python train.py --attn_scale=0.125 --init_std_o=0.0 --init_std_up=0.0182 --lr=0.0082 --lr_mult_qkv=0.7
MLP neurons of a small language model. Each row is named by its layer, matrix (gate and up: input weights) and neuron, and shows model dimensions 170-340. Each number is 128 + 24 x the weight over its row's rms, rounded and kept within 0 to 255. Numbers have three digits each. A neuron's up and down rows have the sign that makes its largest values positive.
A block is one neuron, or neurons of one layer that tend to fire together. After each block is what it responds to, as a language model described it from the Wikipedia text at the highest values.

L4.gate427:107133138075128113129116124153086126165112156146116151141138104106127108162118166114145114118131137123142150163180148117120188106174118129177112122135122132158123123125146161105134144076144108117114140122106094142145110133149109144147154120100115111123110140121120102125162132138140108145149110133134122099073123125125139160121185151151111124107119167129143104116110161154129162162141138095138115086164105123118138142137146154119120120123137133176116093164126114132125110126127141171143153146139114131125140111087
L4.up427:147155137104124134145132115100137103066123150150149129083133084121097104150106143156146134142122102157155136136123112136151164121146109098120172098125138123131145158118140076134119141095140106106114138175102134111102100152136153089150128091084101102134127084176144139137156136116144150132142140110123134109125091101145095157128171153091145129096171118128135124128140156159152132133149146102152135137146100119126137147107121142138116093152137151102115106135090091154130109125130161126114131134131091188116119121114
L4.gate462:164172144133126159113131136117096147148126121106139147134105071141085063092188130102145150120089106104145098122152114109141139126154066100147154121143157126159147126101108139090109123126115138169124090153138128107184148103122119170103154123152088124123093159135145117174082139151121136135145135137137098137130170129116106153191104134165153137153109146147064128103125131098120113169178115164104139113160130136158122131112105131132151119175126118128111123143153124125135151183157207145167086135119141133104117139162
L4.up462:110174121118110135151133140121117098131123157169123101138125134134122100103120139127144139153102064112132127126067171114111117111116089121138121073142152124130131142143186139127123132148121114122087109122155103119138136126128154125100116186165123153108109178127117119161153143134139121127112161093122131098115106157125161119166165115135090126135104131116190089123160118109132117132154114141127138128131147067151152123126115119143140130160088100102101094128133114133141146121111145119115133164189155094144116130178
L4.gate490:127121102124120127113148129125142152198090147117107100069134103120171110151136145108111104120119122093108075182139134152162146153142112105148145132061117129116157142149097126172106074088150110123148129140119150114128137155164113132141142067129149155123147156144120097103103148142122172149150122138136087138138169101080138109138163145107150134159096152131113098123115109115158160168134105107107138112147109126127100127121145126138179137147151126115152125128080095121105101094121111118127114131123144111121113097133
L4.up490:145122118140121119179164113137126136167134087139157118114148121112105130153124096109109144143081166107104065139129132147148121171154155119169144156128124115117130130131148094104132095157153149179146155173136159095115133119117142152126126134127134116085155150148091145130125153137134106129129142128152112146121148120108137117156140086128153173115097120160163100153130141135118147108092128124120122107143115136169090118141149148166090120147181150130099133118112092122101114108100127164101093154072090179141130141119
L4.gate549:144127123145061093137064143104113170150139119111100125114130150127076117125112125161137125137136121107103129117113147173116130132143141170126108170156104087128156118145143116113138169097126108142185115137101152143129147132138104120114137132071095140143119102186081081159142103125127157128144135140123139129112103129145119130120151108127159152110146175096120167120128116137155127106156142087104168073117154084159114130131116133145161142104155129123127121147076126124107073103111138125107122081184106149130134148115
L4.up549:127145157141106112105120104137067173106125178129120120156099108151195139087083136104114122140167126149114077148129119094112158149154134084131121114121126125108176141118118152120173168127153128122115127141119156165137129179144114131142104152105109106129137084138111130152142101116104101115104094111114139144141149126097075139092145098088136118131149136129145144136119099169134155159136151145094140131158111107174095150111161130124099112145098133135112155134142090114109088120133113127132121077174147151114117178123
Responds to: The line break or first token right after a Wikipedia section heading (== Legacy ==, ===Final===), plus scattered mid-word pieces like d(rums), Kra-t-kowski.

L5.gate96:137125132144112123123125083115077135136133134133101142121166135072110147149096160140127103134173184136151113136102144132143103142165133114080109120114110119144128134148123138100108170145140068142138128139133148096107171154129132135121149133109105177098117144136122114112100162130133138129113168102124101153106136118142134125144118143140125117145107094126164141150136124158151144089144125148137097103147082072107154092132122123101126095136085165126145145099147123134126136137098106158174131137131124125104128095108
L5.up96:081120137171101127120134119103118136155111195170126126136136167149132125157121127136103123158162120127142118161149118125161154154131111114102078154111115127093161096144081147128097123107088093143112128134122115131110166177094098088145115121133109144134111127122160162131129140149104175168105133130080132099147132167136124091083123102170116139170137118143136110119110139146136181103158131143103126110108151155134131124153138145101126157150131178140108101080108122089120112102117136152111147160176125126126088157111
L5.gate209:101119106060129140147129144111098145135124156139118134093147153103128128155120114122096116164145155123112069151147132111104120099149108152140095098132133163101153108130170130169146111121165119134165107082143193077126134139156129099125143124129102178179156142175134106093126133131101131148143134130086137103105114064170116125105132134126124118120114110136100146130131112104150090135115118149121118108124164106095155099094111113107141116146073159127128109143128109134091140113125079134120103150149121091147146117121
L5.up209:107164088058130121130121153123122152125160104082175126105099127144121118147098126166137112189087127126121131146143156115140158110125166100138136170142159133090116140109162101111135111123174122123141075168109104141099123132119092144171121094178112099122074152138143164159173100147117110126093141108137137102103138150156117130131134150154151129164104132117102097162108116171135156112108121118125111135163110103138106146111119161124101126152131135176116086116163185146064137170122116121136129162130161124166084122130
L5.gate250:131117117112147143117140086066107112140133161115124139099104117116151069146108116151108134123143100116158144123160125152153179160135134133159188101154136129142113124081128146141121117111118093166134146110142120136127115190160116073123150103155105166154113088168172146111119118138135153111107129131152131144144116140167160116155116102111104098144079130153110123130151206199136097122160098079162113148141133151068111154131085127130102144132100132086144123150163147145112122126146103138156117145136132120161106102134
L5.up250:156129127073146109121142124103098146146103142112098100153110149127111118154145164157102139145095116104125145140114183174140174083105165116132154109128131138127126112112124145091079166130166109136127180148161130150110148133139145125117114098093140135122106169118139143098156096148139148126136092131117119122117130117129119144125209140085152110160157106102145165100100131130160139148165107095143088111141145128130147117138085092161131125140130130114108079162131116139105131105140125143090112167119134135136124117146
L5.gate295:104148115092093097142125135088103094205078152136142118068050145125164068108114140104122121165120155135119149164143141103093134140098156137138129088090142101114113109146109117136147130152110101128156120097160127137110133134114158174147166123148125138131121102135129069148162168126154150165118136105129161117119153126142172089111126137160100115148078156162158118180137110122154104122120123090128137113157103120095137132131179150110098077138109164155117090105146179088131152088108100141085106173087143096091108131127
L5.up295:097154121149127096113113098141108122136096142100116094153144155119104125115102117143108111136137135128160147153170133170125117114127165159154097132072132104090184134140148141104093144171132089149146116150148149123124143122121088090107163101140096122106116123129148156145133140115144117139111127065120150113096160111110130179153141113137133125153056137135109133135123125157178099098134123174125121129151143152138118073099125127095124124156163136066136150143155130100105099085139171100101118170128126137081139051107
L5.gate618:098138130119139086137157165173148142136159110117165125108088120126127108153129160101142148145160136152148136162161114119152147161166079132172097146153086127119131154098138128133174109140107137146152137109191110146127157130132136127164126136119106156086109128130154107150083106141106134089102137138151187118110115095102113114110089134126174109117117143141153139172130068075085132099087132078100106131100139116119139132132103167156142094109151143123118111165133076112113127105115147120118145131123139129161136123108
L5.up618:102088143134101146129156129135109108119115103139168147083141144082112114133110117161149174122131124136113132150132136091146155164111128142101103160139133163097132120117083136155144129139132149122134165108172131098184151168135099144112114141125110120152102105150148102133142164168087180127131148087142114135141110106147104099144147117101114086109137161123113151178119119132146123104134119139159133126133120143108103141133155124150146122118147134154126153107113112137128103115132071088131123197110112116137122133126
L5.gate787:128167120106158108119118109166161198144119165122121144155115127146103182172103188106112133133146119130166114084102120119152069124150133096158107143135113098145149112110135131172103118107155105117143128147157118076142116116138110119104134166125158144136139134129126093106106146155136183120125113168144103114123135143160110131141106086125106103145117131104138144140145140127107118101148160080109170136090126124129143103115117104174160163098118088098097167151150144147098132132141161108110126137132095157079142148147
L5.up787:134128114144162147149154103101183105104115131139114136124183120180150146133140121093097116125122108165156193154072123134135104101106109140111149139117113123138125082123135130145128165089095162093114148130157140157157068095153123149103136170146160142140161067145092121131111128122169141149135152158129132090126114142109127141134125116096176127126120088125125104152152142117135155129136115100192109129099174123145153132131087146081141119129124126103157121168113117163119126142144124127133167130147131102083104124072
L5.gate898:125124134101163157117137113122098121116119153091131143128085121116136100135122126168155111112120166088105133141184124109106127115139122112136160144146154104123137157151148102149100116185077160166144123157130148105117139125096173147116119111135103162098128155154142136122111143136115157137121135125130132139149123118159080109151113115075108155127170159138142145114137158113102133169165132140108143150086116135130130181145107104160116096123130125071117167142138105128138128129122115130103100135120113121085150174088
L5.up898:139107140098159172138103081145133105101157160097118140151139181150179123137107130119139131144155134135133135140140150133119152130102124136109109157156132187109127104117073155062135167127117078158092148148127123119123089143080116086119093062119101111109150110156128155177075114144126145108177105089078131123126122118158118114142137173130178176172146158158126147098141130121158140098112118128171138139088114148141126183128125133145127138116098174121094131128154117136113129101147105099162111115087165128117101175141
L5.gate1018:092139140124154167137129134138144111145115119177179102082129088160121145186106131150097127160147144137121140140140133163145092065118143095123122153154131103119124128105108145128115117097145110144191094121152151092170130110130136086143125115089135160098100138131181132114105117092104143138171096132131151106118079149106123154154167128145114119151098145159133108117190116143110123095139141156105103119117140084151121145089090083103178105157153150132129148123130162149138095142116132124174112137160116140120127150085
L5.up1018:099141098130132122125141145103122134133157170111181133116087160111126137119168103106112106127134127099099119155117120142132144117148123117108109119119144107138141149105107159114117132112165164138140140170139144094151167113131154089145144147154095141174073152135179135152144122124099147137116105110116172133108133133147082153129107149127131136142179111133122146106110137126143131136103115153108143136133148093122106108137100124145141130126124193161116127147105152143115114106114109113141176095153117167143119116072
Responds to: Fires on the blank-line newline right after a Wikipedia section heading (==History==, ==Life==), before body text or subheadings; weaker on table pipes.

L6.gate209:104157143153131101155130121103112146139150171080101138117126068131089143133116121120133120143140146137139113122119154118145110136105155134156106095115138155169110112092121123086123131128148112114124095138082092136146127129161104153109143166107096108091151117117110143116130137130130085110141158138119107120147140108109124083112117142134154122173115118123126158154134158149147114158149124153161116093131080069136141146105138158146073178139122152113156131160137127160132127136160119148102123165110139103112098129184
L6.up209:160135120121097138132077127118149119149131071130141099116081068118174118125132110111141152113108122165077168154087185134126122162156109156145091119137116133120157093113107148129132117111154155078174109142129129110095151138128174095115135100125150110146159125092085148129128179101124141135133091111158145112103131085123114134119119141136102101085137133091118149134143176109130128130106127129149105085129113114135151125112129087070117118126180074107125130153136159159135130075085168142120110091138147110103182149066
L6.gate474:132130130121112124110108172114110141157106158109115154176110105090145103164157136131139158124105142103165122131122116119080125094120100128085097125088127133101094139165110109132173096111136180106088133153151119135113109110121148119133097092124161173166110151107147119111152161108116182138130097142152176161126101116127110133104084131113147113151133114123175139111147108146124111152198112097120138129081119126126137100145155134159133133182108126094158106116115137127169102161146118110085130160133143143138129125117
L6.up474:084098117127131087156112162115108097139154128114128129141174107123121143120137117122126173128156128114101114122153140096150122112088172071123171125104138127114130140146091143113145108115103113136110110111142167151121144153072107140159141095132117123141170154095101178146107123125138161146093117136118161131124113091141145111140178130127112119150129110154103107147194140149137152094068099134145135108146119133115159135107153134124163140155130139129102114114120134129123135130138144137145091152150128135123120103138
Responds to: Slashes, opening parentheses and dashes right after a number in infobox or table statistics, as in 42/km², 316 m (1,037 ft) and 39–27, plus scattered word-initial fragments like re.

L4.gate431:114141125130129086126135169179108085108142121111078145109152141133120112135146119148146102104164138131122161151149173130099139134105108109124080161145124105124136124108168062120131143132162153136146118094157110099134172112126157110150141124132131143129118135185127117175141072151108179165136127132105148109160114106111112159148092138184179131125145157130182156047137127135142134103141122148139112194122154143085130154132109149144159121109154137135124131130118119170123140157180134100088174125144118121106105142088
L4.up431:122157148141095120158134168177103143158123154140102129122159141139143152130145115140119149114139145131099122121132132139116149113151116168089105120127109078146102128172129095125171149160138158165114174113080139162113136123123102135135146144105136158103077130161103168169093108130074157115139175114143131179119191126109116114131142122094156146079156171153149143097105132118138123137163131109135101124123114152154134126143137157154143081168103172134142140137153137089122164103116104128125084132126099112099135158117
L4.gate653:122111146119148184123142086139108132123109112114155111113162114110138193130144156114143119086151106117138139113073100132120145129151133144126116134132099138166157194178144113132127107158118131100111127114107154126124113130141155086152128084100149121157159140144088183112132130116101163127168108147134130133134128080087138109115101110125118147088177158163095152184126143077146110132093152185107106087166188086124125139136129136146118117149142122176146190150161148126094123149134122157096079128128174112105125090150
L4.up653:109144127173109119101113102104132142121132122145126137145119118119140110068085148117156139148122094171137110160121105173130144091089090145131113114181119151122161146136129159135139114140188162115122159146123092105148108113125107136123114120127147098057166136097192099132133092166172128093085089074078100128088119126113117132121199170143144118171093100160111131149112091125145108174087163128111111102142134157136131148130090120093164088131130149144125098135134152085131139108158172106168131157186129091134142160099
L4.gate777:122089140120135140132157165122101091155134129115114139108115138134061165142121145119159143142134165152129160105122148098141149133145122172116088123159140136105146114108159141167161130109106179102136092118102105145085144128133162138143155127144144161144133124095131123140091129080124107150152142153141148141094167157096105124136133137082132138100133194167093156167131124147125090134190131143147137129152125132134110094100106150130123113191140104117154111079081111114116097152121122145130112116124116134075124144140
L4.up777:132147173123106153130132126114085137147121169126122128090114153194131148126112132155098118115089129165169098146124163111121176085104120156138103146139129119098166119166113146119147123155118111085174123139111103126139135124123158175101104139110137141076161157129111187087081159140092100138129126139109131127100143087121136173166159129127138115143122124129120150180128163170115134187103131123117100108087134102155133174114161127139104088127117156167157122138122114159105146116076101123120096130131096120110160136190
L4.gate952:127134123116134177156130129144102172131100133144128091142083122118137155121138131129124147137164119128105138149131138152152129160159112137114143087119097095124133142155137113144167124080134099116085144162118118111147106132129109129154110172104144112138149093121121071122138127107116093110122084116111171098120117085124102103151150128137127115109120156130119111163101125131120133129143105132105145124137140154111136191072142147122175135084179109148104141155158118109117112113137132105123118130158121099142175187126
L4.up952:110143144149159102120140132108149132138096125178176101151131122131144143123148152111152114112087122141181153154121126121110109120126123129149134122127153093130129099149090119133124155170134155166105162128112112107159093115140098114176136133063102146140100099108118125161152128164135119099116094097112139117111101118117134143157104114155162092137101102090116137148124129139155116075135081138156187097140141131130126112119175101155152128144126083167135159141125147162081119125085137140148146146135152086121137134134
Responds to: Mainly "final", "first", "last", "latter" after "the" for stages or episodes ("the final of"); also word-piece "se" (consequently, series, seal) and "8" in years.